From a checkpoint of a small transformer trained on Wikipedia.
Size: 12 layers, 3 heads of 64 (1 for keys and values), MLP 512 SwiGLU.
Architecture: RMSNorm before each block, rotary positions, no biases in attention or MLP, untied embeddings, normalized queries and keys.
MLP neurons of a small language model. Each row is named by its layer, matrix (down: output weights) and neuron, and shows model dimensions 32-159. Each number is 128 + 32 x the weight over its row's rms, rounded and kept within 0 to 255. Numbers have three digits each. A neuron's up and down rows have the sign that makes its largest values positive.
After each neuron's rows, "fires before" lists the tokens most often just after its 100 highest values on Wikipedia text that the model never trained on.

L4.down103:086101161131121161154147156154088123133092146193159132174191157148071173091170073139160149111138130129163139141115146115154059132112177154143068143094136184157144135142226144165123108158111120113118142115086082138150119124106130138153149114121110101108131146161122139111153112098140094149159111178128107120079162098143106166076157082216190175114093108199112132154110125110155117159124
fires before: "ing", "act", "ary", "s", "ed", " a"

L3.down304:127128135095168155096123157090102200121108075104184123195099138129068120138087094144141130114130083151100127197137103156109087148127095076087182160124130136191107127128164102162142113165157095131171168163098097067111153063148157178125142103105096108136138155110209094138132095110025139115128115160145173119117092102148163188114166077100099130096111131102072153126128145164174174161080
fires before: "ague", "ad", "ft", "g", "vel", "on"

L5.down27:140138122161135167105133187086096197140149110118164153163114114154139131162110151152183119110118082097093111074108064085128141155134125124187133112125152068151118177179102168086127142125126126156192137150152135181121153081181195129164106107130106144162137138118106137119168165150187154099149078188127149170174112105180203130183116069139072157137121112175169164133123123167140082131185
fires before: " ", " B", " –", " I"

L3.down480:146107151163162163159186151138080169055108190066133078108114128102100133181108169078143094126171079151167125084108090116143128155103108156197104192141140141078125132125097179124148163131141138188088091130128146147078144150171159115148097106139139150114108150105132171107115117158085048132219114099162152155161142118158121147078148120097142096105125116142104132118159112148133135169129
fires before: "ed", "e", "ing", "ual", "ers", "m"

L3.down435:099144102117133139096170127059129103082129135220140119063136109202240170108130122091167086046140150121123121157077131107144169095098148118120133104106142061174114094164134157097129111125107102132160078186109144147168102092151078113157153162110125127126145117122125081090130128149217126144091118139089151146169142131165153154117082144092131152139135148115093084160131098065084130133099
fires before: ".", "ced", ",", "\n", " in", "\n\n"

L7.down168:121070156167071183073102155150126158140065148080170125139126097151120159125118071189099144083103153147124130095147141141174111126085174095128122169143154089153109114115137158182145170126127117114118131112105169084200126160087113108177122108130115144067076121137157128121140105088053157078122160160124114133106175149076116109168102181130115097137121142134119124093092157170108143083129
fires before: "a", "o"

L4.down88:105105118135087135157169148145134101122123119150154100132089097109176144081076096131153127159154139110112152113142141183114160117140144153110146145109183147190150052147156142193183075166106124137104178157129172110051103119116107117143131047125075125147108139161157065137113111165056118163138111113120111106108129065092099112097127115133139122088185126111082143118095118102080172106118
fires before: ",", "4", "7", "6", "8", "9"

L8.down493:109134151093137111128177118094146142091121175092089119166110115112103101113068124090146139122127189120129097054095141169144121119134169088176151177100097160143177174152133137144104140179079081097152114191121178131107145124165070130088083124120128131131113060124089189119107101107000151188099138110106102135163106187101134114092127093134127117183103095131141152125168107135175138104111
fires before: "s", "ing", "ed", "er"

L8.down32:128112092118105075136150133102069101035135212146106127104111138146130152078108095135181115151092029190116155113106089111105111137147129176137106102113082164169135096138156111169091090121138141094124165104151104172144142130067135132065139103121163128122079095138068097093159145169048130151131137157112151158070167148148125123151150145117138127149120148071100124103117173119195154137096
fires before: "ul", "ular", "is", "ion", "ot", "al"

L5.down88:161125099077166141172182120122119130153154127095179127111129120144066089137116134144087101135175135101106123102101141123138121123149131136067136129074113085171115179154150130089061140147148147177098105164110092106126071202132100080107152135151148113088153056109137187074094140132052137134155153160174109096104128170143137109131159153135118145110101135135154055130127096174158142176158
fires before: "is", "rough", "an", "ough", "ose", "ro"

L7.down365:093129143150079162123063078151139153100127078086078092163180106148151148111112066105164117138112122135132155013102129138189123157144169155170094109074100172100095068111166130138126162170148126146131108181147149107079101108122104155102148148108138129075108146142150178122103149145091147160151090158093128155123105149104184112093117130127151152163119152076129040124099073105147142088118
fires before: "7", "9", "4", "6", "8"

L4.down172:158139134142122092089154141072148143138128141151088086160146171131097194110102137163163114142146143095147141138143162127129178088146179055135144099118131135118183145095105129117170147185162104058195082167170159129080158134118125117155092166112137084096136106143116086082152202105059099093127163121148153150127085171185080136101103124173144171103141099111137139116130167092121124088097
fires before: "il", "ain", "urn", "al", "ad", "av"

L5.down80:106130083097120160111148061120137111099120152139194132149139123143119110156102130145125204175134071080085141099142159110143097117127105143124099067143128139125132139135105145179114095113124141136095079130088106147112150188131126114063117074089075108130123150096183067140180095073255100112133145100129146076096127151084144125167144139123123112129111131082169132178127123122141132115138
fires before: "==", "The", "=", "==="

L4.down506:092091106139137125191146124077067149146167120146114159151108165125092107111169116138138150121090123105159113158121085075110113100068142132087101171135111197170122149090085088166085144164169153175142121149140148132098162059140081167101142145147110136179187125129177133085153164119117165095145079088110085194082108094120090147146131117156130173170108147147125095120137134122156151060152
fires before: "le", " of", "out", "lect", "our"

L5.down120:109133130130141106160080107149156132103103107116162097114138133125097090118129041124117164163165125140091118085141087094079156175140162084143171128161124152161086103152153161070150146107208093108103138081145096125082141113119153111213109098098128167201174159128079150118134098105242160118161141157074171132132160117065155157116154117183157145134142145156152106070152079174122102150112
fires before: "|", "=", "===", "ment", "v", "S"

L8.down434:184073080141121129172115142123185159113144132113160130158135137162062116163163134154117122128207102098115143139095153152082167144113179129133156138123105122148120128181173128207150152110101147144114112144131123122111124154186117141135144127181124131111149161132146102062070121090172111111146119116149138134117146085163108160132092145153116134129175128102140112131114111091085106131177
fires before: "rough", "an", "ol", "ough", "is"

L4.down241:111127136133107139174126125104121096132111140190083109150086137156113166179172144126181140149163102127112104104159141150124102164111155098141136156171109182161110073104132174168099140147134110123190101140150105132126142085143125107123090120127138164120074087105131084129148102079000095139084178179102144120147120101147092079121137088135145130144103120106103072122151123063143126144107
fires before: "g", "ad", "ft", "vel", "av", "t"

L5.down300:132169080145145125167110140089105179153116086132132087102121156147100138128089141142147086071118115115146139146162123095086144127121125146124070079195131098084142115117131152141123151089122126184096109168095146134099098096084109111068138132134142155210150157180105146175163152123223097119190157128092157129135166086136114159100098134178133222124120129101099100190127079177150100154125
fires before: "t", "pl", "p", "ec", "per"

L8.down400:098119146175138101199151146111097140162078061123186151123164158115159074174165132138173131082125226108136169149113069126160158168180165112135133151149090114161192100128114158215113122086123099166118125154111138143112110095118148139060127096144134144107129157158166124141112196092179124127116131180171122107106180157153124136149138116134167194084085076126125147135107134143135108167116
fires before: "v", "ce", "fer", "p", "port", "pl"

L4.down327:171145185091146099120160147158127118132118063170110124174132118137082127132120116167061192116109135116083112193154180133131056132092149164090159130105105142141106096107104159075084122142127108094103092168106112116115164130147118142109109151202118112088127122138114170120151129078224167155143078084170107123119154091118112210126142093131114138107092151093132123051106144147116174172094
fires before: "y", "hy", "ical", "n", "ist", "h"

L7.down17:123062113108146114135148179148136168144155144136111148122096147133081160156179150110175137129134110137108138136068151155102150117091119201194203115119093147141140138112099080120119129116149195135124140151151153123143125118140102097145187165149103089153105085113123122128127132063030121137169095114141118128173127153104201162123098091136147144082110159160103120119133178137135154143135
fires before: "ion", "ed", "re", "ron", "or", "her"

L3.down307:082090099173125138084115105096157140084140095132078113153098133122021138114101157186131136183140027103114157147130194093151175104137145098155131162156131111218090159140074144136172102162141177116172125162105118120133104098144130140107106133105153128131138147081083146121116109124077113088152156120216133090200108154134198126091134123119049095121106128136145167113152108199151105148157
fires before: "es", "her", "al", "or"

L5.down154:106104097132120084100097137153111176182102151174161139104165156132107133135148131112114146138142121152106196156150110110109192093085140069130168148173064174139131138161122179091122122151164101146141161129104108130137151061130098173109169114155203084123140105124095183150126161122163168115171167133207163140159190146167100153199085120119132080105097117100134138069121121133199122119160
fires before: "ear", "ult", "p", "id", "ul", "our"

L7.down467:163141149137161207099129112154129110162129165143102166108149137136182097147124147162109102172068155149138108128134121106089112110139119117131133131151147126122106143162155167136138144085113139143105108095090161085127121111079147112172160102147151130118121133086150146116141132091068144133126126114132103163167176145134124062157092136167152066221093164110119094138117126103142121074135
fires before: "a", " B"

L7.down21:138109119174092133153157186085175089158102126119103151129132100112225117106118122160105100144033140108120085169126137183108104099113140108108198131095049137087130138096170124131114085118120159130129100139151129141140170124106192087173115102124141147090102071120177099157114163124020145095140101142115113116125167159111133113150129140125097125174092177107102130111144099111091100115114
fires before: "y", "ry", " E", "E", "if", "r"

L4.down258:149115128132092178099205119198113105130086139122119168119142161144165086131139152146081176092115162103123161141120142191102173110102132156113113097112105104123132164188075064107168151105101131187103133096131132082101076132166106189119131123095150076050115123171151132108111145127214195112139128082071131152172101153190081143129099112122151128116100096080138127139087092109134144127113
fires before: " ", " the", "ing", " to", "c", "50"

L7.down370:052154142135120121176113127114115113080082182139164118136104121175165132139074120105133109122094137149138152132139151173143138157136144079149111135105112131177098103146119120142104063120142104073122140096092116159122138163080093064150143166153145156195090100154129118097093181112082083152104114067086127124137149129109116129141127142110020151111134195151068131082163105103138075125145
fires before: "es", "e", "ed", "er", "al", "ing"

L8.down335:066142128148120105068115160168125122138158113160116125161115156138240133141106068154157152115151101114144147096115166121125113159116148152139144097101164152120160106114130167081180148096118130140147120119120181162118136079186148107188178102120109114134082078120143154128151155128168073121155119080108130058113187155131145114152123164088135143129154093142146145122115140158117144085051
fires before: "n", "k", " States", "S", "p", "K"

L7.down482:159136068142132121102127142107185134141097144077103144122129116116255100117126110133087143137056109119136095136069122159140203099115144089129128158105098116071127166122165145091121103133158089116056101149128145113142135108143171091137151101175151149130142116140114110113166163118069151141054100118111096173146124107112134053119079131139126103181144123160117066158125140120098154150106
fires before: "s", "h", " |\n", ".", "\n\n"

L8.down315:145064128128117141113119143140137139200119101082110041081163136148061208089145172210151158111115139156150127138153138143134120175131159087177125133112165129114130126129175136070142092119166065170120124128132129164111189121068178130129212104148115089120066124087081168103125178120132130136105173165187153124128109135110107180122142146096105119054114118117110141148142185129109089088132
fires before: "ing", "ed", "ater", "own", "es", "e"

L5.down386:101121157103156113127130163128112154033055170130202133142092125103141161180142138134161114125179161151099126118114131150158078142141141132131109160108125134141144102089111120101129131158073140132133129123107123172160182067158143116077102130129086111134109079137079146154098166079065053117178114135079199096165099102068128097128107179109140123175119113146116082111134134130123197115158
fires before: "ed", "ation", "e", "oun", "am", "ing"

L7.down265:124097100150087130115104162138124123134121086137124123109070134112151152084113095155101107135134118094181101169082149166080122135115149107132147220124101094136157110110140123127106123123122163131161120120099122073124147100141137113106132122120118200097097102092134094129142172136002131143146139117087130136125163146086160132173126131175118059189099143085089113119100130129103153145120
fires before: "f", " &", "ff", "ick", "ob", "v"

L4.down23:140192079174143148138149109178110124100190136152182138040118173066135156083124140128144141099147093121097119154138128120071107088076102154223136108176114124135101122151105125163140081135103108153167177122149176113145151152065143151108110143156062121153099126073169115132182160100162119117075182146114124055159075108142126182103133146167143102156149131087106133186148152108103111175116
fires before: " ", " the", "l", ")"

L3.down416:122169107141167100125194028075142156162152090129101087117118139156255120146147110107091103136119051145124114109127122096114122117138117070160125116105112088109136117123147160132181146125163136129068115113090176107086154112182112114166114110158103130104117097097139070107151111173076143068083149102082107109120105168129129119151145164122181112157133150131108088132142121161113145082123
fires before: " Y", "y", "ry", "s", " Or"

L3.down57:129101141182130145122143180144144103072149127146136077110110090097170137132120145127080157121139146135177132072087127154150100147082190144048100169089163069131152120137095105123145135128106125108130157128117131121194152107150162130176119096077138144095153129123126048206107075152174171167089121134106138069102112115116098185109150134129100154140066087121193141151101076083109092137100
fires before: "oup", "u", "and", " =", " ", "ue"

L3.down202:116158176138170086123077173080132128195104096137127167126088129136094143137128169076130194129115186107164111145177134084142119091172150118125135155149143079089187119108079103200072132141143140178161117112156100099120149127155147130115109114164155115053132121102213067082170172134069113078095133139106143135122130138181115174136139106145109135130125083128111096106180085125132131160120
fires before: "v", "ce", "port", "fer", "f"

L8.down369:155072112131143168138147124118114108055136196080113127171157136110255142155137144158139135140084116101120136090038114168101098117062136149157122142134109165139129107131078127043129133111119125144129172075124143176087133095088127151157135127177148141117131112124095041134148144076218127117173110136094116065082124058132138113096135110172138145095102118160139113109149106132129132186151
fires before: " ", " —"

L7.down192:141169147171090164100178131093123134115102120114062092255134133101193136168113088134096134123136136138098124073150084094124156134079082134116146198129122115133119158183053085084088125091121106140121144133098110072173128155163152097132132127168130179117158091116104103156122101121112110163134177106114173166084144110077144127129135134128120156139109139096102162107091122169147136121157
fires before: "ion", "iam", "er", "iss", "ions", "a"